Part of a small language model's weights: untied embeddings.
MLP neurons of a small language model. Each row is named by its layer, matrix (up: input weights; down: output weights) and neuron, and shows model dimensions 96-191. Each number is 200 + 20 x the weight over its row's rms, rounded and kept within 0 to 999.
After each neuron's rows, "fires before" lists the tokens most often just after its 100 highest values on Wikipedia text that the model never trained on.

L4.up380,207,183,214,176,229,213,206,216,210,220,199,219,234,194,205,190,199,217,177,185,199,172,154,191,189,209,209,181,204,235,195,217,185,219,213,241,216,176,192,205,180,197,225,169,217,194,169,212,176,191,189,222,217,239,206,201,187,222,231,205,212,183,199,196,181,215,207,218,227,209,179,210,215,208,210,190,235,231,178,208,190,216,204,217,204,231,172,191,191,207,184,179,153,185,207,189
L4.down380,203,207,172,208,195,198,210,175,166,199,212,196,222,189,186,184,186,208,185,166,220,212,187,210,210,218,202,187,190,221,208,232,170,194,127,211,217,171,219,190,193,190,212,214,205,197,195,205,193,184,176,217,180,189,174,181,162,210,223,190,211,199,171,165,228,186,247,189,198,208,225,207,192,187,217,251,210,199,183,175,183,180,194,177,201,188,213,212,197,200,205,196,187,222,184,181
fires before: "e", "es", "ing", "a", "el"

L3.up758,166,174,221,206,221,207,215,194,210,185,210,224,212,206,190,216,194,218,189,223,183,189,202,191,166,216,170,207,216,207,191,210,199,212,171,202,158,194,212,215,214,246,184,163,209,174,197,208,234,185,219,191,204,190,202,182,176,230,169,167,197,224,193,211,221,204,199,174,200,198,196,153,198,200,208,185,232,192,217,172,249,195,201,166,182,208,198,166,166,177,196,198,204,189,208,233
L3.down758,209,195,184,205,183,205,194,200,205,139,159,175,215,209,199,172,204,205,175,210,198,200,204,205,184,231,170,195,170,205,210,216,239,217,203,210,206,238,196,213,184,229,214,190,200,194,220,220,202,190,205,208,196,183,185,182,192,222,245,219,199,218,179,207,198,195,205,199,206,194,183,213,208,177,202,181,165,209,193,225,199,214,191,213,211,223,235,193,264,201,233,160,184,166,197,188
fires before: "==", "===", "I", "=", "-", "A"

L6.up429,187,174,225,216,202,191,232,207,224,201,246,226,266,188,220,194,176,229,171,231,187,216,172,219,207,214,208,168,180,205,169,216,194,207,222,236,186,190,222,174,207,199,206,176,203,214,223,202,207,178,199,199,195,210,218,225,201,221,191,199,188,185,191,211,159,243,175,184,228,190,193,189,217,163,209,214,205,200,219,173,214,174,211,184,167,201,191,188,209,200,181,165,193,249,196,223
L6.down429,201,179,219,193,218,177,204,223,193,191,222,196,231,202,227,196,242,224,185,221,197,238,186,202,204,185,234,199,182,189,225,215,209,175,223,195,224,179,230,163,193,213,198,171,176,223,214,196,219,219,190,210,232,184,188,224,212,193,185,207,189,177,216,223,197,225,220,188,207,175,209,215,212,151,181,212,230,190,209,225,208,232,187,200,178,191,155,170,157,166,169,161,194,236,184,196
fires before: "t", "s", "f", "st", "c"

L3.up448,180,204,184,201,229,196,203,189,196,208,177,176,212,184,203,217,191,234,172,206,185,226,169,187,180,211,202,220,166,252,195,197,197,196,208,218,213,180,163,225,207,199,190,176,247,206,200,216,231,160,226,211,194,213,207,218,176,183,221,228,232,194,197,195,192,180,184,173,231,185,198,187,201,202,180,214,229,211,226,184,186,190,157,171,194,252,187,164,184,212,196,210,186,215,207,182
L3.down448,195,257,165,221,213,174,196,172,206,235,163,191,229,154,195,225,197,204,190,202,189,203,178,183,167,224,184,229,181,229,213,178,175,214,196,220,211,192,195,170,184,177,196,185,229,191,195,212,207,183,199,217,173,195,201,195,172,179,221,228,220,210,206,188,230,173,196,177,213,202,190,186,185,204,224,214,207,247,207,193,173,186,179,186,200,204,184,192,190,245,203,194,206,214,195,201
fires before: "es", "a", "ound", "igh", "un", "est"

L4.up611,198,202,213,202,210,186,204,193,237,190,186,192,203,216,183,174,174,197,196,188,219,209,180,214,179,187,205,181,188,189,185,227,158,221,261,204,203,196,199,212,237,205,231,168,214,208,206,196,196,190,230,187,227,215,203,195,193,221,183,194,217,165,186,189,198,208,193,190,186,188,180,181,202,188,221,172,203,179,225,168,204,165,164,155,225,229,160,171,196,230,183,203,177,160,203,204
L4.down611,193,202,168,175,180,212,217,212,205,216,194,216,194,202,194,197,184,208,183,202,205,172,192,227,163,208,280,192,207,198,194,177,192,199,208,200,212,171,195,192,234,208,231,175,225,180,212,201,203,176,210,167,192,220,187,198,190,204,210,224,171,226,212,192,185,242,187,192,192,216,197,161,178,181,201,198,191,181,203,216,149,201,212,192,213,219,179,187,183,217,183,168,181,196,226,195
fires before: "l", "s", " to", "le", "p", "ter"

L3.up688,206,191,179,198,235,189,201,189,223,175,211,229,212,215,214,209,201,215,205,213,178,233,191,216,209,219,192,204,176,228,201,192,202,208,190,222,165,156,207,199,208,202,204,197,188,240,216,210,195,169,254,195,199,229,227,206,185,221,153,174,193,192,146,216,133,214,155,159,211,208,193,155,205,204,214,195,200,199,214,205,229,174,212,200,211,171,213,217,204,183,203,198,218,193,193,232
L3.down688,187,194,203,225,205,217,170,233,191,168,220,208,211,220,200,255,188,212,207,258,167,224,178,213,169,198,142,193,175,194,199,202,208,243,204,236,190,224,228,189,217,209,205,189,181,231,207,184,201,188,204,218,209,228,209,185,206,186,191,192,208,180,192,196,200,233,172,191,217,215,193,195,241,223,232,204,220,221,178,197,225,171,190,200,223,175,198,200,192,200,197,181,196,176,182,208
fires before: "\n", "-", " ", "|"

L3.up404,158,175,201,210,204,201,216,214,206,168,171,191,203,202,222,219,179,210,174,216,158,185,210,196,202,229,216,196,202,176,201,252,200,215,210,184,154,225,203,234,233,229,191,157,224,192,219,208,209,194,198,193,189,208,235,215,204,215,212,198,205,195,186,171,218,214,215,181,188,215,178,200,210,213,218,205,208,202,216,167,196,199,161,189,201,216,168,184,199,201,166,205,172,156,237,200
L3.down404,217,203,209,183,171,243,176,216,186,212,221,202,203,193,201,189,186,207,189,189,225,196,217,217,224,192,234,198,232,216,192,200,204,187,207,221,201,218,196,223,212,190,182,185,180,196,193,195,213,200,218,206,223,195,183,227,186,207,177,208,223,221,198,214,224,226,193,208,215,170,233,218,199,177,197,187,163,205,198,189,221,223,196,179,201,245,176,236,237,190,215,210,170,187,233,208
fires before: "==", "===", "I", "A", "The", "S"

L3.up407,154,192,213,195,202,229,200,199,185,193,234,167,198,201,216,176,207,258,135,186,216,207,199,210,171,246,218,193,182,206,186,197,194,209,221,204,188,163,198,216,232,197,176,211,196,245,196,186,227,201,183,195,212,204,215,220,199,212,210,225,208,176,171,195,204,203,182,170,221,197,175,172,208,209,187,231,183,215,225,172,206,178,231,190,215,205,184,204,178,175,203,207,173,203,205,199
L3.down407,185,183,217,182,209,233,177,225,202,206,189,170,178,191,200,191,201,203,160,203,210,180,206,208,240,181,232,180,216,207,187,214,192,194,222,207,211,173,177,197,228,173,181,222,185,208,188,209,178,205,188,212,205,213,185,190,214,195,184,205,191,155,186,247,186,186,200,171,223,195,162,219,211,183,223,198,208,206,221,202,181,191,204,217,236,238,203,200,227,178,213,214,206,180,205,228
fires before: "=", "1", "b", " is", " ", "2"

L3.up658,216,204,234,214,223,225,202,192,229,186,197,185,232,178,223,212,200,235,196,173,127,196,173,198,208,213,200,192,218,200,199,202,194,220,231,181,197,179,204,202,217,203,240,201,214,199,180,240,191,173,219,206,205,218,233,231,196,221,206,179,205,176,191,205,165,207,163,178,213,184,181,151,204,180,213,170,200,188,192,209,217,180,194,185,207,221,185,194,178,216,194,202,230,196,213,203
L3.down658,244,222,215,235,210,237,218,233,175,169,207,190,198,198,199,210,168,200,182,222,200,217,198,203,209,234,248,172,204,214,209,210,214,223,234,183,220,185,186,243,219,215,206,216,210,199,186,220,195,189,220,222,197,201,185,202,171,222,208,148,195,193,221,182,203,219,158,183,199,171,212,205,205,186,218,238,195,192,177,189,213,199,206,173,211,216,164,229,201,224,181,206,223,199,209,225
fires before: "\n", ";", ".", "–", " ("

L3.up497,209,196,190,165,195,200,212,182,233,186,176,205,189,205,200,188,185,198,202,190,162,242,208,213,192,201,198,193,192,196,161,224,197,207,251,183,181,201,218,191,200,205,228,182,228,224,205,195,203,184,207,170,199,215,216,216,204,186,182,188,198,201,219,206,190,190,192,217,216,215,199,173,203,177,202,176,195,193,179,199,182,202,173,158,212,211,193,152,183,223,160,201,188,174,210,219
L3.down497,238,208,189,185,187,186,179,201,213,238,192,229,217,173,192,218,192,212,185,189,194,207,209,207,175,202,193,199,187,196,187,199,192,215,217,180,201,223,192,180,206,198,183,169,209,189,194,187,192,191,212,134,189,212,193,209,213,176,195,165,149,203,203,239,192,215,210,177,240,219,229,189,188,167,221,177,194,224,183,200,154,182,197,187,213,197,213,157,204,223,179,198,193,165,202,216
fires before: "s", "l", "b", "ong", "-"

L6.up310,207,170,199,192,201,211,190,206,198,177,185,167,209,224,217,187,186,201,237,186,178,208,191,198,199,230,192,198,201,246,203,202,185,207,233,174,198,216,204,203,218,187,226,191,233,229,212,191,236,174,215,204,227,190,248,195,172,210,168,178,209,195,198,199,176,269,197,175,209,212,188,182,215,216,206,203,215,174,207,190,191,187,185,208,186,191,177,184,192,158,219,162,192,175,215,223
L6.down310,243,195,194,200,200,191,192,198,211,190,178,205,216,211,209,186,175,203,209,175,203,243,216,183,204,212,248,181,213,210,223,192,160,216,217,218,208,180,181,192,187,224,217,194,200,221,178,201,204,203,195,222,227,221,201,201,180,180,185,195,255,191,179,192,140,237,200,178,178,207,183,211,244,189,185,190,215,191,187,213,177,173,207,209,191,194,192,201,173,200,212,224,185,202,210,200
fires before: "–", "ir", ";", "o", "at", "or"

L3.up649,176,195,214,202,224,201,225,205,199,179,190,145,201,215,240,208,162,215,186,181,198,202,180,211,188,232,202,159,197,230,219,209,207,174,246,183,190,193,195,232,215,213,187,178,213,248,166,187,230,204,201,198,194,217,244,185,185,199,191,215,207,165,197,184,183,202,190,188,227,209,186,214,225,193,174,207,241,211,229,193,210,203,182,203,187,190,209,218,182,159,173,197,206,184,250,178
L3.down649,209,201,200,220,226,185,222,214,212,182,208,164,181,176,239,236,219,191,205,147,233,183,203,201,204,174,193,189,213,206,205,210,224,168,208,160,178,219,214,210,223,206,214,198,181,240,164,214,210,177,182,193,205,211,220,200,184,225,191,199,175,200,212,197,181,185,198,218,208,208,195,206,227,210,182,176,235,211,224,220,195,209,208,202,208,184,218,199,219,167,193,161,213,192,222,199
fires before: "v", "ar", "le", "f", "qu"

L9.up641,189,163,222,208,189,232,228,196,212,174,223,170,213,247,192,187,225,219,209,205,190,205,206,227,185,199,187,166,207,218,159,220,205,225,212,189,183,179,199,215,210,211,211,220,225,213,221,200,200,191,173,204,204,230,223,191,197,227,179,151,200,224,206,186,222,179,199,172,200,229,162,204,174,203,190,200,160,204,192,217,218,208,196,213,201,228,181,181,181,176,182,194,157,174,188,224
L9.down641,170,192,217,178,203,211,185,182,186,196,209,188,214,188,191,186,231,237,218,171,206,207,191,216,151,195,237,221,200,199,163,205,204,218,184,219,233,195,209,212,189,186,193,209,212,213,217,217,202,184,182,207,170,221,157,179,209,198,247,191,203,173,244,216,221,184,212,203,215,200,166,200,160,203,213,210,192,192,223,204,176,184,214,186,167,242,193,174,184,185,221,181,172,166,194,201
fires before: " |", "en", "i", "1", "2", "e"

L3.up296,205,197,205,208,216,196,215,177,196,216,217,180,204,204,200,216,185,230,188,200,169,181,197,197,170,223,187,205,177,241,211,206,158,218,209,222,209,166,207,228,193,208,186,154,216,222,194,206,243,160,225,233,224,211,253,196,137,206,196,204,215,179,182,179,171,217,171,168,193,196,168,173,200,204,202,185,234,224,207,194,201,192,156,162,221,225,179,193,183,207,216,198,211,186,221,188
L3.down296,198,206,184,200,202,190,207,173,217,207,198,167,231,201,197,194,169,214,186,196,161,187,196,220,166,226,151,220,182,236,206,203,180,203,202,214,201,208,204,211,165,205,182,187,220,198,187,208,230,174,215,211,197,189,207,197,175,206,216,219,234,198,204,194,194,200,165,179,186,186,162,181,180,221,192,203,208,238,195,182,196,206,162,189,207,196,205,203,217,221,197,194,222,209,215,209
fires before: "es", "ound", "un", "a", "ad", "est"

L10.up204,210,204,223,193,221,201,209,195,224,210,228,157,205,258,200,202,181,158,199,232,221,187,169,206,221,250,178,214,149,226,156,219,189,214,216,224,197,208,151,206,193,198,198,202,214,186,232,225,182,169,241,176,181,230,253,223,188,237,184,217,203,208,168,203,229,215,177,178,187,190,183,200,223,201,211,198,196,195,196,155,239,211,216,182,195,212,189,194,194,210,195,214,197,204,196,213
L10.down204,166,193,163,170,210,191,156,203,178,169,239,181,209,163,194,193,191,226,183,226,224,224,203,195,223,181,256,201,199,206,205,206,211,206,224,198,234,198,232,212,155,191,202,183,176,191,190,194,220,210,168,222,197,161,162,222,192,195,207,200,197,214,222,143,163,229,166,215,231,192,186,223,211,180,158,232,222,203,191,241,210,186,180,208,215,230,195,176,226,192,209,184,221,179,193,196
fires before: "d", "ing", "um", "b", " with"

L10.up468,189,207,248,209,205,202,206,191,208,206,208,210,185,213,202,229,190,216,195,192,199,172,192,220,213,189,209,232,197,219,214,200,180,247,214,211,162,212,215,225,188,191,220,203,189,235,169,249,207,201,201,209,197,223,224,211,175,204,181,217,215,181,196,168,218,219,146,163,184,171,154,214,183,173,232,200,182,174,190,193,236,174,205,204,202,207,194,191,214,184,145,199,180,243,180,203
L10.down468,193,203,215,212,206,234,181,210,182,202,205,197,214,174,166,196,191,184,204,175,199,210,209,224,183,209,223,175,211,194,215,195,245,182,240,177,234,200,195,202,230,192,195,194,218,204,217,195,186,211,228,187,211,195,178,197,213,162,205,184,218,170,190,219,205,190,205,203,265,208,231,216,218,199,247,184,179,249,200,213,201,197,222,191,225,232,220,199,234,170,224,208,171,213,212,211
fires before: "\n", "ct", " (", "T"

L4.up159,183,183,233,175,253,217,215,207,209,207,237,216,218,197,199,189,169,188,194,191,205,212,180,211,197,222,211,198,168,224,188,226,184,196,211,211,179,198,211,186,202,200,197,166,202,225,191,216,201,185,230,179,223,208,229,223,173,211,173,204,189,162,173,221,170,202,199,204,192,202,204,190,204,158,221,190,213,208,204,193,247,176,193,169,183,222,195,161,178,189,178,191,179,211,235,196
L4.down159,179,169,241,191,220,224,204,202,202,208,220,189,213,219,207,170,197,203,187,188,168,204,171,214,176,202,259,194,178,233,178,214,210,173,237,211,204,188,213,202,220,197,209,165,217,190,229,222,222,161,218,190,206,203,213,213,188,225,176,179,212,176,202,226,190,215,204,191,198,185,182,197,215,150,207,222,196,209,219,189,208,219,199,182,194,226,189,178,186,185,167,189,197,222,228,193
fires before: "t", "s", "c", "d", "f", "st"

L4.up183,191,168,199,193,200,190,208,187,173,203,206,184,193,209,185,188,190,159,218,189,217,203,173,187,209,255,205,209,190,216,198,195,182,180,266,211,214,207,165,205,236,202,198,167,192,216,196,243,197,174,223,191,194,212,216,203,240,213,175,207,174,175,181,175,185,249,174,154,202,197,200,161,203,171,200,185,213,160,223,193,202,195,175,189,200,240,188,184,179,203,184,229,210,158,200,180
L4.down183,199,199,166,179,182,180,213,189,177,219,220,172,203,190,182,216,216,186,179,198,214,193,204,215,229,206,247,215,173,205,207,178,197,199,207,214,185,202,173,198,234,186,201,180,169,174,227,268,187,188,231,231,199,205,219,183,170,195,206,200,184,227,206,207,160,219,152,217,243,217,203,216,214,204,217,191,221,192,178,214,222,212,195,211,172,194,190,178,174,191,209,185,203,189,228,221
fires before: "nd", "ch", " to", "c", "b", "ing"

L4.up504,182,182,231,199,220,229,217,219,196,166,210,162,190,222,207,195,169,195,197,211,220,220,178,210,154,215,211,192,178,200,191,209,187,184,213,214,204,177,200,210,216,205,173,215,215,227,175,194,191,208,207,214,227,217,217,211,155,185,151,198,226,161,192,177,192,193,202,177,213,173,148,213,220,181,195,165,215,172,205,197,222,229,212,189,223,226,168,177,167,179,198,203,184,192,223,172
L4.down504,200,184,236,193,198,215,197,219,212,192,211,154,206,202,212,207,174,177,205,192,207,217,172,219,174,185,228,196,186,190,214,198,194,181,250,187,191,178,201,215,206,189,167,205,193,205,204,206,195,210,195,207,205,205,220,190,156,179,179,197,204,182,198,216,195,189,171,177,197,186,160,261,233,167,200,172,204,185,184,241,217,249,206,210,180,214,193,197,179,198,196,192,179,212,191,208
fires before: "as", "ver", "e", "le", "qu", "v"

L6.up131,168,158,231,205,210,203,193,193,202,188,216,172,192,252,196,185,184,205,193,220,244,188,176,201,212,192,200,206,183,198,191,215,212,222,211,193,218,203,197,211,228,215,201,177,221,202,201,168,205,213,230,183,171,231,250,198,175,181,213,184,218,228,201,191,222,205,172,165,203,169,169,197,228,213,183,237,177,204,214,171,239,194,203,209,213,199,157,176,161,184,209,197,174,199,221,219
L6.down131,159,209,223,153,186,199,199,227,177,217,207,186,193,201,218,175,207,192,218,200,221,210,229,166,201,187,223,182,187,218,181,168,193,225,197,196,208,164,193,170,236,202,207,234,204,161,176,252,193,207,206,177,205,180,207,199,166,187,208,212,192,207,186,209,228,169,200,220,183,190,196,186,180,246,200,192,208,192,202,181,225,202,228,238,197,157,215,171,193,180,170,223,229,203,177,184
fires before: "\n", "ic", "ect", "am", "p", "o"

L12.up528,191,178,202,218,170,180,194,216,195,197,227,203,211,174,205,211,203,215,176,196,208,213,198,208,183,255,188,210,161,184,198,219,187,215,204,183,170,199,208,200,188,201,191,204,188,218,176,217,197,178,197,163,239,193,227,202,179,228,192,203,225,213,208,177,183,192,196,184,255,214,214,168,249,197,175,204,216,224,177,223,186,201,167,183,206,211,183,209,181,173,170,200,184,202,208,180
L12.down528,173,202,195,214,250,204,168,187,187,201,178,231,176,244,193,183,204,194,173,211,204,180,223,204,194,211,109,198,192,208,184,195,196,203,175,225,199,201,208,186,195,166,153,222,203,180,207,208,204,179,203,173,213,167,182,164,203,147,214,200,210,221,206,192,187,191,174,207,209,237,204,189,161,210,224,204,207,233,214,214,207,191,216,225,221,197,226,201,211,227,235,230,215,187,205,229
fires before: "===", "==", "il", "-", "I", "The"

L4.up351,206,209,253,184,222,195,224,200,229,164,230,200,232,212,197,159,218,215,192,211,187,213,204,189,184,222,204,189,188,235,187,216,180,193,202,224,217,212,213,193,197,244,257,171,179,195,215,181,186,187,231,179,184,197,217,218,190,218,203,203,206,184,173,217,178,215,201,161,209,191,170,211,206,182,199,181,203,223,193,155,235,182,198,160,210,217,174,193,187,209,192,215,202,185,192,201
L4.down351,184,174,234,210,194,222,186,204,186,171,216,181,202,206,204,178,237,224,205,212,179,231,188,211,210,233,250,219,146,223,192,188,206,182,216,211,213,197,212,182,201,210,214,193,216,200,232,198,210,177,213,189,179,205,168,199,182,205,182,239,177,195,215,238,210,187,192,204,216,203,181,213,215,197,197,212,228,221,210,190,201,205,236,180,203,207,177,167,162,184,162,196,190,175,197,225
fires before: "d", "t", "g", "p", "v", "b"

L12.up748,198,164,173,222,181,221,192,192,208,203,175,233,234,181,213,193,198,220,194,196,190,185,221,215,192,196,180,223,213,203,206,247,209,205,175,193,216,180,205,204,195,239,200,209,225,211,187,218,230,181,240,218,242,223,220,173,204,192,180,200,211,190,227,183,201,197,188,183,193,185,190,161,230,192,185,194,212,202,200,186,213,186,198,172,203,199,161,222,220,206,207,199,173,191,244,183
L12.down748,198,171,223,181,198,163,212,161,182,231,202,224,175,198,198,214,211,191,211,216,176,204,209,177,197,211,72,233,171,229,217,188,174,202,188,205,215,226,192,205,180,210,201,197,193,196,223,196,221,182,218,208,221,188,204,199,229,179,204,205,159,222,199,220,205,197,192,197,192,189,216,218,205,206,205,201,223,201,181,178,208,192,224,238,233,226,206,187,194,178,206,183,225,191,175,180
fires before: "=", "==", "===", "The", "S", "P"

L12.up57,175,221,205,207,190,191,218,212,212,179,186,177,182,195,195,221,216,218,218,203,188,163,192,193,155,192,221,188,229,225,196,193,227,200,184,175,193,164,189,229,210,227,225,183,203,182,230,219,203,243,187,213,209,188,212,213,206,183,190,171,215,189,185,199,211,227,184,202,209,178,155,192,238,216,235,217,227,193,251,169,204,168,219,204,217,191,193,205,221,171,203,228,215,201,225,184
L12.down57,217,159,221,226,183,187,189,219,193,153,196,228,212,190,199,178,182,213,197,226,215,223,256,188,219,231,200,219,193,207,214,177,166,201,198,221,218,228,211,194,183,207,187,188,247,186,170,181,209,206,205,183,184,168,162,197,214,204,230,212,199,200,202,193,189,181,202,186,186,178,209,192,199,209,181,212,215,237,205,176,203,203,242,260,191,207,202,228,200,207,187,186,198,206,220,194
fires before: "op", "u", "ut", "b", "er"

L3.up163,190,195,209,210,222,224,215,212,190,154,205,157,193,225,225,187,175,189,207,214,221,210,166,232,181,233,197,168,192,200,208,217,182,181,233,178,179,195,196,237,220,193,186,200,176,254,177,186,223,184,205,202,220,218,248,217,171,185,171,209,208,175,177,216,168,193,181,207,209,201,166,217,218,193,189,194,233,181,209,186,207,201,178,217,211,189,188,194,176,190,191,201,193,205,246,193
L3.down163,196,177,187,218,219,182,198,217,176,197,191,172,189,202,228,218,219,188,244,161,214,192,197,240,175,204,171,191,198,163,204,206,200,149,206,193,205,228,223,206,226,188,189,206,201,225,159,193,221,204,186,172,205,224,232,207,196,219,171,196,201,186,201,218,191,169,197,220,189,185,170,216,197,203,191,178,220,200,204,210,215,196,197,217,207,201,207,203,205,166,198,167,204,220,245,203
fires before: "v", "ar", "qu", "le", "f"

L3.up596,201,187,189,175,277,220,202,213,211,175,212,208,218,241,227,195,206,235,198,200,180,215,176,197,171,228,192,142,170,240,186,196,226,197,192,220,179,184,206,205,207,233,188,173,193,205,201,203,200,185,231,185,251,215,215,219,215,188,161,207,196,195,168,169,140,234,169,156,216,223,183,197,221,183,215,217,213,205,200,172,217,217,233,174,213,200,203,199,206,176,184,226,216,194,209,210
L3.down596,197,169,198,201,208,238,188,252,205,182,242,211,184,226,196,214,198,207,205,249,174,188,184,201,180,205,151,188,184,190,166,192,210,246,208,223,176,191,214,187,209,223,161,220,196,216,195,188,214,191,195,223,220,189,185,195,180,207,202,190,220,202,190,204,189,203,177,189,216,185,211,247,215,221,206,217,206,252,182,194,210,168,205,216,218,193,216,226,192,195,186,214,209,188,178,227
fires before: "\n", "-"

L5.up343,172,167,213,196,165,230,194,192,206,186,214,172,179,204,215,212,182,228,214,213,216,219,219,207,191,250,191,183,186,217,198,226,207,215,229,184,195,177,212,204,233,188,191,224,209,224,181,204,238,209,209,215,212,232,238,226,190,183,188,167,202,197,213,164,202,216,209,165,196,179,200,170,228,207,189,212,198,212,233,179,216,184,206,201,209,181,152,198,192,177,213,187,177,182,204,224
L5.down343,194,186,189,182,172,215,160,199,203,197,179,172,220,199,209,214,217,228,206,182,204,195,184,217,177,202,188,199,182,172,190,195,170,251,176,200,235,170,169,205,223,174,204,208,201,217,204,194,183,195,208,215,214,227,188,162,189,163,217,177,220,215,204,214,199,212,210,210,189,217,199,211,174,215,170,205,214,236,160,180,195,223,189,217,213,188,186,184,199,206,242,119,177,185,222,211
fires before: "1", "am", "20", "2", "o", "ir"

L5.up47,199,171,222,197,199,207,216,209,214,200,245,206,238,219,208,191,192,203,178,191,179,229,181,203,182,215,198,181,190,212,180,213,176,195,243,191,184,187,215,210,210,202,202,155,197,201,170,230,221,167,204,169,212,216,182,202,181,216,193,172,203,206,196,205,198,204,184,173,207,200,204,160,189,183,211,187,207,182,195,171,187,177,220,192,173,205,188,183,205,187,179,218,189,188,210,236
L5.down47,194,210,191,204,205,233,214,192,187,215,256,184,232,212,167,196,206,235,176,181,185,184,211,194,198,178,239,173,182,203,193,205,226,184,233,193,161,215,217,223,205,215,209,146,163,209,203,206,208,208,223,184,184,232,223,221,193,207,186,183,205,179,210,186,207,221,203,180,178,193,179,185,184,205,198,198,163,232,178,205,189,219,227,188,187,169,193,172,220,191,200,178,196,177,179,189
fires before: "-", "=", "\n"

L3.up423,195,176,181,198,239,181,199,209,198,189,216,213,199,217,230,203,184,232,206,210,178,217,186,205,205,223,200,176,208,225,213,212,209,198,196,212,175,162,216,205,209,203,193,226,187,203,205,218,172,162,228,213,204,203,225,186,190,183,150,191,200,177,175,234,128,206,134,180,199,200,160,147,211,185,205,221,209,196,226,203,227,177,210,184,206,199,220,206,207,184,196,204,231,202,203,217
L3.down423,204,202,207,253,210,220,166,250,198,193,218,215,207,210,190,266,192,207,222,271,176,210,180,197,180,215,149,190,181,204,203,187,224,228,192,247,173,226,223,174,226,207,194,197,180,221,199,182,212,188,190,219,197,228,211,181,199,169,197,175,206,170,190,205,212,213,168,200,206,222,197,206,238,219,220,202,205,198,196,188,215,167,181,196,216,193,202,204,197,187,201,194,195,199,173,201
fires before: "\n", "|", "-", " ", "B"

L3.up709,189,191,212,213,213,213,217,193,212,191,209,220,195,216,214,210,172,239,219,200,200,233,199,220,219,231,204,181,198,201,174,207,226,193,207,195,148,156,206,211,193,209,210,174,207,249,193,185,210,175,216,233,193,232,245,195,139,219,181,207,174,150,170,227,161,215,155,170,196,204,182,164,220,219,196,232,206,205,212,186,225,192,194,190,219,194,214,222,207,171,198,195,226,210,201,224
L3.down709,185,213,222,214,196,199,197,214,202,168,241,178,223,234,233,216,177,215,157,235,160,254,183,221,184,214,225,174,201,206,189,206,208,198,236,235,189,207,223,176,214,219,186,172,183,246,222,175,212,192,183,198,198,225,228,205,189,182,196,197,186,166,198,194,203,196,166,177,217,200,203,162,255,215,196,207,201,201,190,192,207,195,164,186,191,193,183,188,191,196,165,211,214,229,211,189
fires before: "\n", "-", " R", " ", " 2"

L4.up603,189,195,240,221,201,201,202,193,207,176,198,182,214,216,225,196,195,257,196,182,206,198,202,216,189,232,213,199,197,214,195,210,209,202,233,199,178,183,234,220,227,228,191,159,201,231,182,176,196,202,214,185,219,194,261,217,182,211,201,171,215,202,181,189,165,229,184,212,192,182,198,205,231,208,194,215,217,212,198,219,191,229,149,188,220,191,192,211,202,182,212,185,189,200,237,243
L4.down603,214,166,181,210,214,186,216,224,209,199,199,179,177,213,219,182,230,223,222,118,231,170,223,178,214,187,212,189,235,188,189,205,224,212,208,179,187,202,227,195,225,197,207,168,179,224,160,243,213,180,192,177,194,185,220,216,215,224,199,169,180,214,219,208,206,191,191,228,186,214,193,206,220,185,159,189,217,234,219,228,177,210,174,198,195,183,213,221,197,183,195,166,200,206,209,207
fires before: "v", "ar", "le", "qu", "f", "p"

L3.up615,204,195,200,197,198,222,214,194,237,169,189,208,210,202,217,195,193,233,204,188,197,215,185,211,179,220,193,155,170,192,190,180,193,193,188,200,174,182,206,193,207,227,205,188,207,256,193,191,188,193,232,182,206,247,230,205,187,196,181,189,181,203,190,214,168,212,157,180,196,223,188,168,240,205,209,218,192,203,228,180,228,204,188,182,226,181,194,210,202,188,192,190,203,200,192,234
L3.down615,189,190,196,215,206,201,177,236,231,187,192,170,203,213,203,240,205,185,191,217,180,217,201,213,184,219,183,224,175,194,208,171,223,218,194,253,158,214,221,162,197,184,186,199,195,235,192,199,210,208,193,205,212,201,224,169,198,172,174,187,174,180,175,250,214,201,186,223,212,210,181,226,257,217,214,197,197,230,191,180,179,177,167,210,202,188,156,199,184,208,187,199,209,198,202,188
fires before: "-", "\n", "20", "B"